From a checkpoint of a small transformer trained on Wikipedia.
Size: width 640, 10 heads of 64 (1 for keys and values), MLP 1280 SwiGLU, vocabulary 35100, 98.8M parameters.
Training: 610M tokens, 4655 steps.
MLP neurons of a small language model. Each row is named by its layer, matrix (down: output weights) and neuron, and shows model dimensions 16-111. Each number is 200 + 40 x the weight over its row's rms, rounded and kept within 0 to 999. A neuron's up and down rows have the sign that makes its largest values positive.
A block is one neuron, or neurons of one layer that tend to fire together. After each block is what it responds to, as a language model described it from the Wikipedia text at the highest values.

L4.down45,169,233,186,236,170,186,209,167,176,251,204,246,242,230,219,211,204,155,213,119,192,161,141,137,195,177,206,152,278,218,266,141,212,204,251,219,196,153,211,183,143,203,188,293,153,265,247,200,218,110,232,239,128,141,191,102,205,202,200,222,242,199,202,126,154,228,162,141,289,253,197,194,175,88,197,263,188,219,129,230,259,223,261,190,239,233,120,263,150,238,164,261,207,159,198,231
L4.down146,271,180,256,128,227,171,122,270,229,141,248,192,223,213,192,158,228,198,190,194,271,183,204,209,200,159,235,230,226,150,191,172,176,224,195,283,192,227,233,145,177,231,179,220,201,178,262,214,199,133,176,199,182,132,119,187,218,183,208,131,291,256,246,264,192,172,252,190,173,225,212,148,237,238,165,168,124,243,219,195,257,138,254,191,243,168,197,249,152,220,178,194,123,265,235,149
L4.down1029,274,253,176,175,169,178,225,212,247,176,133,218,207,190,284,162,197,211,215,225,209,214,197,246,196,247,243,187,97,321,258,146,142,187,172,232,169,159,129,87,155,163,198,201,185,166,207,191,195,178,246,238,170,294,210,237,198,175,269,143,197,190,194,243,213,283,204,178,211,215,239,180,214,162,247,238,226,236,182,201,174,164,295,193,255,209,233,194,297,163,179,302,200,195,227,269
L4.down1151,244,195,253,226,220,145,210,259,99,187,178,199,230,225,162,144,220,226,234,163,207,196,258,187,231,164,192,202,243,265,206,138,165,219,209,198,206,160,195,181,177,190,231,230,161,193,209,99,216,200,171,201,195,178,168,200,167,150,205,218,253,221,192,173,153,205,163,216,248,236,202,200,223,157,220,166,195,197,152,152,276,202,220,261,205,184,162,133,228,207,268,211,196,245,192,154
Responds to: Leading digits in numbers. Mostly digits 9 and 0 opening a number or number group, in tables, statistics and dates, e.g. "9,397,003", "7,916", "December 9"; also weaker predictive cases such as "based" before "on" and "North" before "Carolina".

L5.down1100,275,279,217,268,163,194,156,168,306,188,162,214,226,180,186,270,194,162,150,205,250,220,159,223,171,167,165,149,264,137,237,212,158,248,193,218,181,168,172,184,231,185,193,187,202,175,215,246,186,172,96,222,176,205,254,231,239,245,176,156,99,230,189,224,195,197,190,155,321,257,205,226,178,221,141,222,172,172,239,227,221,279,287,142,122,186,267,202,259,212,211,196,257,150,181,225
L5.down1172,306,149,150,277,207,200,252,266,196,215,199,248,144,273,224,203,225,152,250,192,201,163,273,213,250,244,204,112,231,146,218,255,265,192,193,113,210,225,143,198,216,193,203,186,228,256,224,218,195,198,167,156,216,175,206,167,161,196,251,163,182,168,233,148,141,208,221,171,215,226,170,225,193,160,210,243,165,228,235,191,213,172,145,141,261,191,218,170,200,217,142,176,189,256,149,187
Responds to: Reporting and finding verbs. Past-tense verbs of reporting, finding or disclosure right before a clause or object, such as found, confirmed, announced, reported, often after "was" or "later".

L8.down224,266,97,238,304,241,180,235,125,203,190,162,165,196,318,185,235,141,158,156,298,105,195,193,259,213,188,234,147,259,190,138,203,291,217,137,226,182,167,181,134,219,167,170,194,184,216,281,198,230,240,172,235,264,220,243,196,189,157,169,181,198,217,207,176,212,227,180,166,223,196,240,188,187,205,237,183,191,206,171,174,162,194,167,243,218,198,153,245,230,175,142,176,204,163,140,165
L8.down267,235,268,203,230,112,150,309,260,204,220,220,154,263,227,180,286,168,162,148,168,211,201,178,120,221,245,184,265,219,227,201,216,151,157,168,175,131,302,232,173,238,163,214,139,236,137,245,241,180,216,166,131,206,192,126,192,205,152,171,214,208,201,229,201,185,134,204,181,262,178,222,234,187,195,217,259,107,240,243,194,185,123,194,151,164,217,225,194,221,148,184,223,163,185,82,248
L8.down318,198,218,196,227,174,222,247,144,224,210,239,176,246,206,168,153,209,277,92,199,156,149,185,230,151,209,184,136,175,205,210,159,219,250,182,245,169,261,159,232,259,246,179,208,116,189,190,169,174,290,180,199,236,140,184,182,191,278,215,206,265,194,230,234,204,249,177,143,207,155,169,191,221,239,185,236,167,247,164,207,225,192,244,214,174,140,164,263,267,188,142,165,189,244,200,274
L8.down585,177,224,244,163,224,140,232,177,161,197,216,163,193,176,192,159,148,201,239,279,226,189,187,260,194,257,189,189,211,213,196,104,147,197,242,237,198,203,217,275,259,188,159,251,256,224,258,245,161,184,211,181,197,215,220,168,199,221,214,243,197,266,199,218,189,213,198,238,257,199,180,168,119,196,225,203,227,184,208,191,182,190,183,224,129,258,247,247,230,175,230,253,257,198,127,175
L8.down593,137,147,242,246,262,287,135,168,126,275,241,202,233,240,206,217,236,226,205,282,191,197,196,258,181,209,168,139,136,175,258,229,169,228,212,209,174,173,146,196,220,232,244,193,204,181,221,202,235,219,194,113,232,201,212,129,216,220,162,214,177,243,231,149,180,175,223,151,209,225,162,248,199,200,184,153,220,238,116,172,156,232,190,252,191,164,223,216,253,145,142,172,194,290,202,162
L8.down648,164,240,261,244,280,173,207,227,182,232,200,173,177,188,211,230,231,170,294,235,180,188,212,217,207,167,266,270,195,214,198,210,162,174,265,237,220,218,179,144,253,201,200,267,210,161,218,237,212,230,197,182,221,242,239,170,244,149,187,228,159,252,287,130,231,224,210,184,216,171,209,248,118,162,104,222,159,212,182,117,192,170,211,168,180,269,257,216,224,159,141,222,184,180,200,176
L8.down838,145,211,226,264,235,228,117,239,141,176,220,231,214,148,141,202,284,216,256,199,193,168,226,180,190,172,192,235,203,154,141,284,191,172,194,238,118,226,221,215,216,188,184,204,266,140,143,165,226,223,158,232,237,227,226,212,233,202,163,197,233,195,177,234,134,220,172,206,256,230,213,203,272,229,206,216,192,295,179,192,198,252,105,101,161,278,211,97,203,260,258,197,119,254,235,262
L8.down880,204,238,199,258,181,216,233,165,199,219,205,185,146,161,172,239,242,197,225,106,230,191,205,177,171,144,181,202,155,147,193,226,160,179,218,154,257,158,176,154,165,238,263,212,211,151,238,122,152,230,221,249,205,235,206,183,246,216,227,149,222,206,258,199,131,181,200,252,194,192,229,202,234,276,176,215,171,220,136,148,162,176,141,201,190,154,207,224,254,201,195,195,241,201,223,243
Responds to: Clause-linking "after". Connectives such as after, following, during and having that start a new clause after a completed event in biographical narratives ("in 1844 after", "released after signing").

L5.down64,245,162,274,254,264,211,147,223,135,174,221,297,221,191,128,180,154,183,198,181,253,291,283,171,232,234,182,225,196,176,170,136,230,215,162,217,182,192,185,286,275,173,245,181,193,176,248,230,234,238,199,237,238,162,215,66,233,197,246,240,191,234,191,213,227,200,192,249,226,212,203,149,210,174,210,165,194,133,254,178,262,140,234,165,166,173,267,166,122,220,172,221,220,243,216,186
L5.down753,141,168,214,247,198,231,193,297,186,213,238,178,194,200,286,215,174,209,194,190,113,285,191,265,183,273,207,205,189,185,165,204,219,191,212,165,192,225,212,225,112,205,189,191,220,206,287,253,223,281,227,195,280,166,233,166,226,180,193,291,267,219,135,202,177,117,188,238,258,324,201,169,125,222,189,220,204,194,244,254,197,191,167,189,263,214,218,189,173,227,168,152,259,185,231,267
Responds to: Word-initial prefix pieces. First fragment of a longer word or hyphenated compound, mostly prefixes like super, inter, non: superficial, interwar, two-member, non-profit.

L4.down769,118,156,155,221,203,138,182,207,201,206,173,242,227,290,254,238,219,154,200,240,250,154,186,288,179,179,186,210,203,194,158,216,214,194,170,180,190,136,164,278,223,214,281,249,262,246,186,176,177,163,226,144,257,163,179,245,171,163,154,218,205,84,238,243,184,176,176,180,234,105,176,226,208,205,155,232,248,228,257,173,196,142,245,102,180,211,223,171,137,180,272,195,190,204,210,205
L4.down901,172,186,180,168,197,191,194,217,182,191,173,139,189,173,176,157,233,164,216,158,176,227,220,131,210,192,209,198,182,195,258,170,227,157,191,314,209,261,231,200,217,200,185,177,202,215,212,177,136,235,242,172,185,182,137,233,110,221,162,211,183,218,181,184,206,194,180,139,271,184,197,210,271,164,173,245,337,217,192,208,147,180,209,180,201,151,229,159,204,193,127,227,188,195,273,191
L4.down981,187,231,177,210,277,157,176,213,130,200,197,217,172,246,224,255,153,157,223,272,131,204,199,211,197,222,222,159,170,244,244,238,283,171,191,199,246,207,133,222,123,252,192,250,173,169,252,234,192,227,240,171,134,218,246,259,195,233,129,261,212,223,230,264,201,196,192,201,175,170,221,233,221,201,219,251,173,118,217,232,186,258,214,258,185,244,177,221,250,200,170,264,149,228,164,201
L4.down1109,245,223,250,195,262,229,205,202,177,179,293,192,248,285,204,192,234,220,257,158,179,324,202,191,260,155,184,207,257,215,153,251,228,234,165,170,173,152,223,246,158,118,191,198,268,191,240,163,223,130,203,177,220,191,148,180,285,259,123,251,202,173,213,210,154,189,131,209,237,115,164,198,170,181,182,199,233,176,273,205,214,217,196,151,247,171,219,244,183,231,260,265,262,200,194,261
Responds to: Arabic al- hyphen. Hyphen after Al/al in Arabic names and clubs (Al-Raed, al-Aziz), French d' apostrophes, plus weaker prepositions like of, with, by.

L8.down79,218,102,195,190,231,176,135,171,152,139,280,178,155,218,226,199,167,192,235,158,169,197,170,179,162,220,273,240,210,170,211,179,227,167,245,252,230,204,238,169,197,215,241,186,211,173,280,169,176,201,185,170,149,186,170,185,195,158,237,202,175,193,140,112,232,206,182,205,281,171,153,212,141,184,218,184,216,203,243,266,221,214,159,138,261,223,180,139,93,235,186,121,185,176,251,214
L8.down340,241,259,243,182,219,257,172,171,187,214,300,163,252,229,278,193,216,186,169,161,145,166,183,227,173,166,182,199,139,152,190,239,146,173,244,266,177,249,239,185,269,279,221,187,205,142,97,207,252,214,265,209,221,225,272,185,186,170,211,187,248,178,178,185,275,266,261,230,175,185,240,239,177,193,250,143,188,159,172,249,141,161,164,254,141,182,215,234,206,221,220,183,202,285,298,163
L8.down488,218,201,218,229,238,174,112,159,180,237,206,190,166,199,274,86,186,196,230,162,228,239,140,195,200,259,225,180,240,184,230,143,230,147,176,269,284,187,279,211,242,209,289,253,181,222,183,180,131,153,131,260,206,227,252,159,217,197,179,201,154,189,295,249,140,236,215,198,144,270,156,178,155,161,158,188,126,232,277,187,191,149,247,136,121,175,219,202,191,209,139,167,220,130,186,194
L8.down757,261,244,252,205,214,189,188,218,200,199,213,256,211,130,174,258,185,207,143,164,155,243,187,237,229,231,194,221,137,141,169,228,170,167,183,187,209,156,276,196,220,140,176,159,206,167,275,229,196,228,247,166,161,193,217,162,265,224,136,296,244,236,215,216,202,299,256,173,203,284,100,155,226,184,234,183,152,201,180,248,199,150,186,174,172,195,252,133,187,216,200,259,184,134,258,167
L8.down769,237,205,190,180,161,195,150,227,147,247,179,216,170,209,169,190,208,178,204,252,84,188,205,171,221,240,205,224,238,185,200,217,221,152,197,246,187,205,211,152,234,197,90,223,238,201,258,261,161,155,234,207,194,238,227,170,242,221,167,181,173,187,168,246,156,182,168,264,210,161,293,205,133,187,257,156,203,201,211,209,212,201,229,187,181,198,281,161,192,180,246,261,266,214,234,160
L8.down891,227,186,200,169,168,150,236,177,175,185,199,215,238,192,265,250,188,232,196,186,140,230,221,195,130,202,206,193,208,218,223,219,206,167,132,224,275,214,203,208,242,173,220,247,219,305,283,161,245,158,181,241,269,167,202,191,308,203,168,252,247,233,165,164,247,174,217,223,194,276,193,253,175,221,111,153,136,183,214,164,216,146,148,150,188,181,156,203,243,143,217,120,224,220,237,239
L8.down900,168,179,212,257,227,197,184,114,208,252,168,242,219,200,201,136,187,258,171,144,163,191,211,210,239,137,208,192,190,176,205,142,172,184,195,197,208,216,199,245,130,159,189,104,218,287,172,213,247,242,245,223,259,199,211,152,203,234,202,287,198,259,226,269,166,205,212,195,204,241,203,154,187,219,135,230,180,244,170,255,212,149,214,223,176,196,178,224,200,149,232,165,200,171,197,240
L8.down941,221,234,185,185,245,171,184,250,231,231,187,144,143,262,217,251,118,242,214,200,271,180,196,153,179,173,163,149,251,212,119,202,175,152,200,249,297,122,181,267,179,189,232,135,279,242,174,236,181,218,208,236,166,207,167,155,281,186,175,135,201,132,194,243,259,179,212,233,226,286,224,182,111,129,265,138,160,217,192,197,154,236,191,209,136,197,151,240,272,248,206,217,204,242,225,263
Responds to: Compound-word joiners. Hyphens and prefixes that begin compound words, such as inter-Arab, cross-coupling, full-time and multiplayer/multibeam, plus pipe separators between table column headers like W | D.

L8.down117,164,181,176,172,326,203,165,216,184,200,211,197,206,177,224,147,222,187,146,111,131,197,208,184,154,156,220,201,249,242,202,287,166,248,189,232,240,165,202,252,155,178,230,242,244,209,206,103,232,189,213,111,219,156,133,189,194,110,276,274,192,208,208,162,225,230,245,255,212,161,190,218,246,208,179,196,232,236,207,245,194,259,283,174,185,200,234,214,198,242,228,221,219,251,192,159
L8.down485,192,192,131,168,247,210,211,251,247,248,279,216,196,180,307,165,211,197,163,209,138,209,194,211,226,267,155,152,235,180,198,204,221,206,223,221,173,219,203,193,88,259,177,166,175,245,182,232,237,222,157,178,249,195,208,247,176,205,200,178,224,204,158,170,189,219,162,253,216,155,185,263,161,226,226,263,221,243,178,201,252,209,144,235,195,231,142,237,157,184,198,164,291,261,165,199
L8.down598,168,302,260,154,176,163,210,189,142,177,151,165,141,237,291,210,185,247,168,240,219,267,169,194,240,169,222,114,240,190,225,229,243,204,172,176,238,210,192,171,143,177,171,258,215,197,197,203,182,186,245,180,172,222,140,210,242,228,257,245,244,232,202,193,272,211,260,212,188,230,238,230,128,187,246,225,144,193,223,130,152,184,243,287,218,150,226,113,142,155,263,197,269,233,152,212
L8.down788,176,212,254,273,269,188,117,250,174,233,244,199,133,141,174,169,162,188,185,141,117,265,146,173,201,188,137,194,181,230,154,278,186,84,195,127,153,168,221,203,155,239,224,241,232,235,169,223,206,183,221,252,157,186,176,202,238,163,221,170,184,173,127,205,210,142,233,207,227,216,198,170,275,157,206,139,132,206,208,222,251,142,228,220,202,235,161,155,132,309,147,178,154,184,168,258
L8.down800,240,155,256,110,240,215,226,245,251,299,220,184,226,282,215,177,147,213,121,166,221,190,219,165,254,153,267,226,200,339,232,202,227,106,136,123,108,153,80,232,178,198,174,163,168,198,212,191,170,239,238,176,236,214,210,185,215,207,221,108,237,184,196,301,237,217,309,243,259,187,241,197,266,215,180,222,193,148,200,180,244,172,145,157,180,237,228,196,294,198,288,256,218,225,211,154
L8.down886,194,162,220,193,206,191,214,230,188,247,227,189,240,208,290,185,148,132,280,266,177,180,172,249,232,103,211,186,252,158,262,194,234,215,290,169,172,182,172,235,203,228,182,228,265,210,191,226,146,219,218,226,145,187,225,215,221,167,250,231,224,192,191,188,156,182,201,231,228,249,164,261,188,249,174,195,226,202,199,201,231,210,183,300,175,256,202,194,168,146,281,207,318,134,228,158
L8.down1092,183,134,170,140,189,197,256,146,298,202,241,172,263,178,287,183,140,199,191,191,181,247,184,198,167,193,156,194,222,159,181,228,212,185,246,143,218,133,151,198,183,160,210,213,82,191,244,137,218,243,202,193,271,197,146,183,179,252,157,196,209,212,192,237,216,184,198,285,161,226,165,280,262,189,146,176,167,118,152,212,288,187,175,195,169,194,158,166,268,134,205,247,195,230,135,208
L8.down1182,248,156,179,200,232,224,202,192,186,143,188,229,182,251,156,200,164,203,262,200,161,231,195,176,217,116,230,193,101,209,194,157,174,129,202,162,174,222,175,210,182,188,176,235,199,76,221,233,135,223,124,124,196,272,162,233,245,201,150,170,260,182,192,207,253,171,188,213,222,191,253,214,168,308,186,170,216,251,158,145,224,188,142,230,165,156,152,213,212,226,206,203,191,144,130,254
Responds to: Fixed-phrase middles, name pieces. Middle words of fixed phrases like as well as, as far from, as many as; also interior pieces and al-/el- hyphens in foreign names (Olomouc, Fes el-Bali).

L4.down70,178,230,159,179,259,247,216,202,150,223,222,184,165,204,234,207,174,215,219,243,184,178,158,232,191,223,233,181,131,197,245,128,232,189,213,167,276,241,201,194,211,184,236,222,225,174,181,211,191,178,269,220,191,216,146,155,202,195,184,260,192,238,233,230,193,168,250,198,244,161,171,222,215,202,259,141,195,270,183,155,216,189,201,142,174,232,144,197,224,192,209,147,198,174,147,293
L4.down243,235,204,144,112,194,275,203,214,223,196,131,181,225,288,160,279,240,222,174,204,203,175,186,205,231,153,186,195,224,181,178,182,173,253,198,157,302,179,204,183,278,208,194,231,211,195,258,246,243,222,226,252,206,220,223,182,247,200,217,193,201,269,231,197,177,230,148,102,212,137,203,197,150,208,202,159,208,205,219,206,218,164,189,224,222,175,169,261,271,153,198,178,209,150,150,214
L4.down530,252,158,254,267,128,123,192,197,204,218,225,205,257,203,182,242,212,226,261,191,139,213,226,139,272,170,239,192,207,172,183,214,180,231,224,219,153,196,208,271,232,213,199,292,261,187,185,183,169,158,196,201,238,191,229,214,160,209,176,190,315,199,140,219,158,236,201,181,185,159,199,188,125,194,224,178,200,187,198,203,139,174,130,247,203,188,231,128,246,179,191,190,249,187,187,243
L4.down800,265,230,176,206,209,181,210,216,267,190,177,163,194,145,272,154,188,204,232,180,198,203,101,241,220,191,235,157,160,165,124,203,210,214,292,267,220,249,229,190,200,205,251,160,168,175,185,210,272,253,176,204,221,225,191,254,173,152,254,190,257,273,264,191,197,205,241,205,150,213,236,181,272,207,187,234,167,178,192,220,229,266,207,170,153,184,180,234,203,266,197,202,157,265,191,276
Responds to: Post-clause prepositions and connectives. Prepositions or connectives opening a phrase after a complete clause, such as due (to), after, for, on, over, over, mostly in biographical and news narrative.

L5.down500,193,185,179,250,223,187,217,210,167,188,203,283,211,242,136,189,227,204,272,232,160,146,210,240,210,246,211,212,176,228,208,216,178,157,217,196,185,174,261,194,209,269,245,154,160,235,227,212,142,189,218,196,244,276,160,198,167,202,207,215,205,193,199,246,225,189,155,140,228,174,153,213,173,246,262,248,210,253,151,193,103,250,190,201,187,212,201,236,273,180,208,248,186,199,176,224
L5.down602,177,206,155,172,173,186,234,199,248,175,259,215,105,172,165,224,252,232,142,216,197,159,157,140,157,151,186,160,258,281,217,200,129,197,208,240,232,182,167,227,115,157,162,239,176,135,167,216,174,173,162,204,241,172,200,241,206,162,216,211,136,218,172,168,176,159,202,219,269,168,259,138,174,216,213,195,264,221,179,194,165,251,207,278,178,222,201,186,167,237,157,197,244,220,198,270
Responds to: Mid-row table separators. Column separators (| or ;) deep in sports standings rows, often just before goals-against, plus tokens inside fixed compounds like COVID-19, father-in-law, chief of staff.

L5.down164,195,114,229,208,248,283,177,169,260,212,220,221,132,255,170,143,243,158,218,124,204,118,180,229,180,162,194,186,200,157,207,239,210,193,128,170,198,212,161,182,146,222,188,231,238,129,143,111,253,209,192,200,215,188,280,218,171,199,209,148,172,251,213,273,228,161,196,220,209,154,196,159,219,240,233,173,183,97,155,233,218,242,185,215,229,219,241,301,213,212,315,215,181,178,178,162
L5.down433,204,198,186,282,225,190,249,171,144,250,240,185,217,201,233,177,203,233,177,219,262,234,229,197,210,169,236,190,204,201,231,190,202,184,186,173,219,204,176,201,199,170,241,197,167,130,243,180,280,191,250,210,215,182,218,237,134,209,207,178,175,194,255,230,227,210,189,209,211,220,202,164,175,214,233,197,166,250,177,209,163,194,132,260,182,196,225,233,253,214,270,171,84,272,223,308
Responds to: Word-initial r fragments. Opening pieces of words split after an initial r or ra/ri, such as ra(ised), ri(ot), R(otax), plus digits in table cells like T–2nd.

L8.down146,252,153,190,225,222,172,248,176,149,234,219,212,146,200,249,304,207,155,190,177,127,189,238,200,113,182,230,119,202,187,222,240,184,280,196,132,230,147,205,145,257,226,192,177,163,244,136,215,167,193,253,181,216,190,207,219,246,201,198,199,189,210,170,179,215,185,248,252,130,169,144,202,184,113,136,176,221,241,197,232,223,261,143,171,275,174,156,270,162,227,251,124,206,226,243,159
L8.down174,257,127,252,255,230,200,201,227,187,277,198,167,223,328,160,163,257,209,180,268,201,256,189,177,161,194,190,150,197,137,209,234,216,189,259,268,182,149,161,170,184,226,149,205,240,189,185,223,185,196,181,241,223,231,174,184,211,122,247,230,282,178,233,271,165,114,190,165,184,167,241,218,178,158,220,201,229,202,199,154,171,226,152,129,171,167,215,228,230,238,213,274,172,209,189,216
L8.down574,220,263,253,182,152,248,212,263,220,220,187,162,252,204,159,254,179,297,161,134,258,179,174,238,154,143,160,172,262,183,263,134,116,248,144,205,265,241,245,191,223,178,229,210,224,226,214,115,229,215,166,230,158,277,192,198,217,156,233,201,216,228,247,223,169,216,219,120,165,273,211,133,214,168,182,226,174,236,194,234,207,249,182,192,197,81,227,190,240,226,262,159,180,236,208,229
L8.down851,238,175,106,185,241,206,222,133,226,195,201,168,260,207,171,147,158,214,235,163,200,221,213,194,212,236,186,196,238,153,194,248,211,200,250,162,196,192,248,226,229,152,239,199,170,199,185,220,98,220,233,242,264,193,203,182,254,157,240,216,194,155,191,127,173,304,229,249,219,233,171,168,129,203,212,266,167,212,211,185,191,239,219,209,239,124,186,168,234,177,286,271,180,190,238,255
L8.down942,180,178,201,242,268,211,228,170,219,244,205,171,184,132,229,146,180,197,137,176,283,142,200,212,218,218,202,179,200,229,148,166,147,244,276,323,186,183,170,166,226,78,158,176,206,161,165,113,133,188,205,189,182,172,126,211,183,205,124,168,226,146,212,226,219,145,139,205,215,204,265,190,196,188,190,207,185,215,213,225,203,208,298,220,193,192,203,228,136,239,230,198,154,159,128,232
L8.down1002,131,160,273,155,194,244,117,212,218,239,244,191,216,202,186,194,247,162,254,155,207,237,230,183,182,207,218,165,198,212,226,210,201,174,209,219,195,216,213,228,226,173,217,216,215,150,202,239,210,195,210,210,173,145,249,112,171,184,172,160,208,142,160,154,146,282,232,194,196,219,228,247,188,201,218,202,201,148,146,194,225,165,213,266,257,176,177,171,168,265,132,183,212,186,196,232
L8.down1136,253,158,236,134,147,187,239,180,208,204,238,194,200,211,175,176,142,137,187,172,194,217,178,230,195,179,182,154,199,167,171,224,174,262,221,237,190,229,242,183,216,113,175,285,117,212,160,148,117,187,205,242,161,181,172,214,234,231,227,214,183,185,186,151,157,102,145,175,251,150,218,224,138,219,162,185,131,167,176,170,150,193,189,216,252,224,237,173,240,142,196,215,205,208,250,214
L8.down1175,263,111,176,250,159,264,146,235,179,189,187,124,297,169,176,258,162,150,228,179,110,185,181,175,205,194,204,211,224,157,215,213,181,239,265,296,224,191,171,240,238,194,208,156,175,219,222,176,169,201,206,116,202,185,163,181,252,157,217,231,191,138,186,194,190,232,172,221,179,249,248,156,153,213,121,207,160,211,149,146,206,277,186,242,190,191,235,208,128,190,231,233,132,168,202,251
Responds to: Leading digits in data cells. Single digit tokens, usually the first digit of a number in table cells after a pipe or semicolon, such as 4.81, 3–0, 4,206.

L4.down754,278,151,203,214,182,218,206,157,199,188,203,199,210,190,152,239,201,298,191,201,197,222,219,219,239,126,162,228,220,231,164,191,225,190,196,192,229,143,173,215,222,141,165,163,212,229,258,177,207,224,176,230,222,216,231,195,235,170,215,220,236,207,205,245,91,159,95,165,134,204,268,106,250,230,231,192,266,175,244,150,273,208,246,203,150,208,249,138,153,152,269,197,267,161,238,176
L4.down816,196,187,127,200,175,213,223,148,154,252,236,213,211,200,157,206,269,198,231,166,223,232,171,264,171,116,235,267,161,165,224,155,246,59,201,279,158,176,175,231,226,196,183,135,177,192,211,223,172,190,208,189,186,240,185,158,225,192,179,241,175,211,202,131,213,254,229,264,190,200,175,234,157,193,232,121,152,148,206,158,336,248,198,211,242,224,253,176,155,178,174,155,111,201,251,220
L4.down1080,249,213,291,154,187,227,182,144,146,281,184,193,159,224,167,170,202,248,210,269,185,162,169,247,248,145,176,183,242,152,141,252,253,162,210,209,256,132,193,231,165,239,226,205,178,266,262,178,192,243,239,194,163,173,149,134,218,243,293,226,218,158,159,212,184,255,295,217,208,175,250,222,139,248,192,131,257,148,173,251,276,200,193,248,154,249,267,214,211,200,198,224,182,197,238,158
L4.down1269,177,173,183,201,211,196,115,227,214,203,279,201,181,157,257,271,156,173,255,182,181,117,173,242,192,102,252,177,229,222,214,244,200,125,167,264,193,219,185,195,196,241,160,126,192,222,179,258,205,191,270,194,174,167,200,259,219,198,208,220,180,220,243,193,170,216,225,180,170,248,187,152,238,176,276,253,178,167,132,212,239,118,144,333,198,194,215,198,223,157,159,192,196,177,159,220
Responds to: Word-initial prefix fragments. First sub-word piece of a longer word, most often the prefix "in" as in in|effective, in|tracellular, in|fants; also dub|ious, frac|tured, le|ukemia.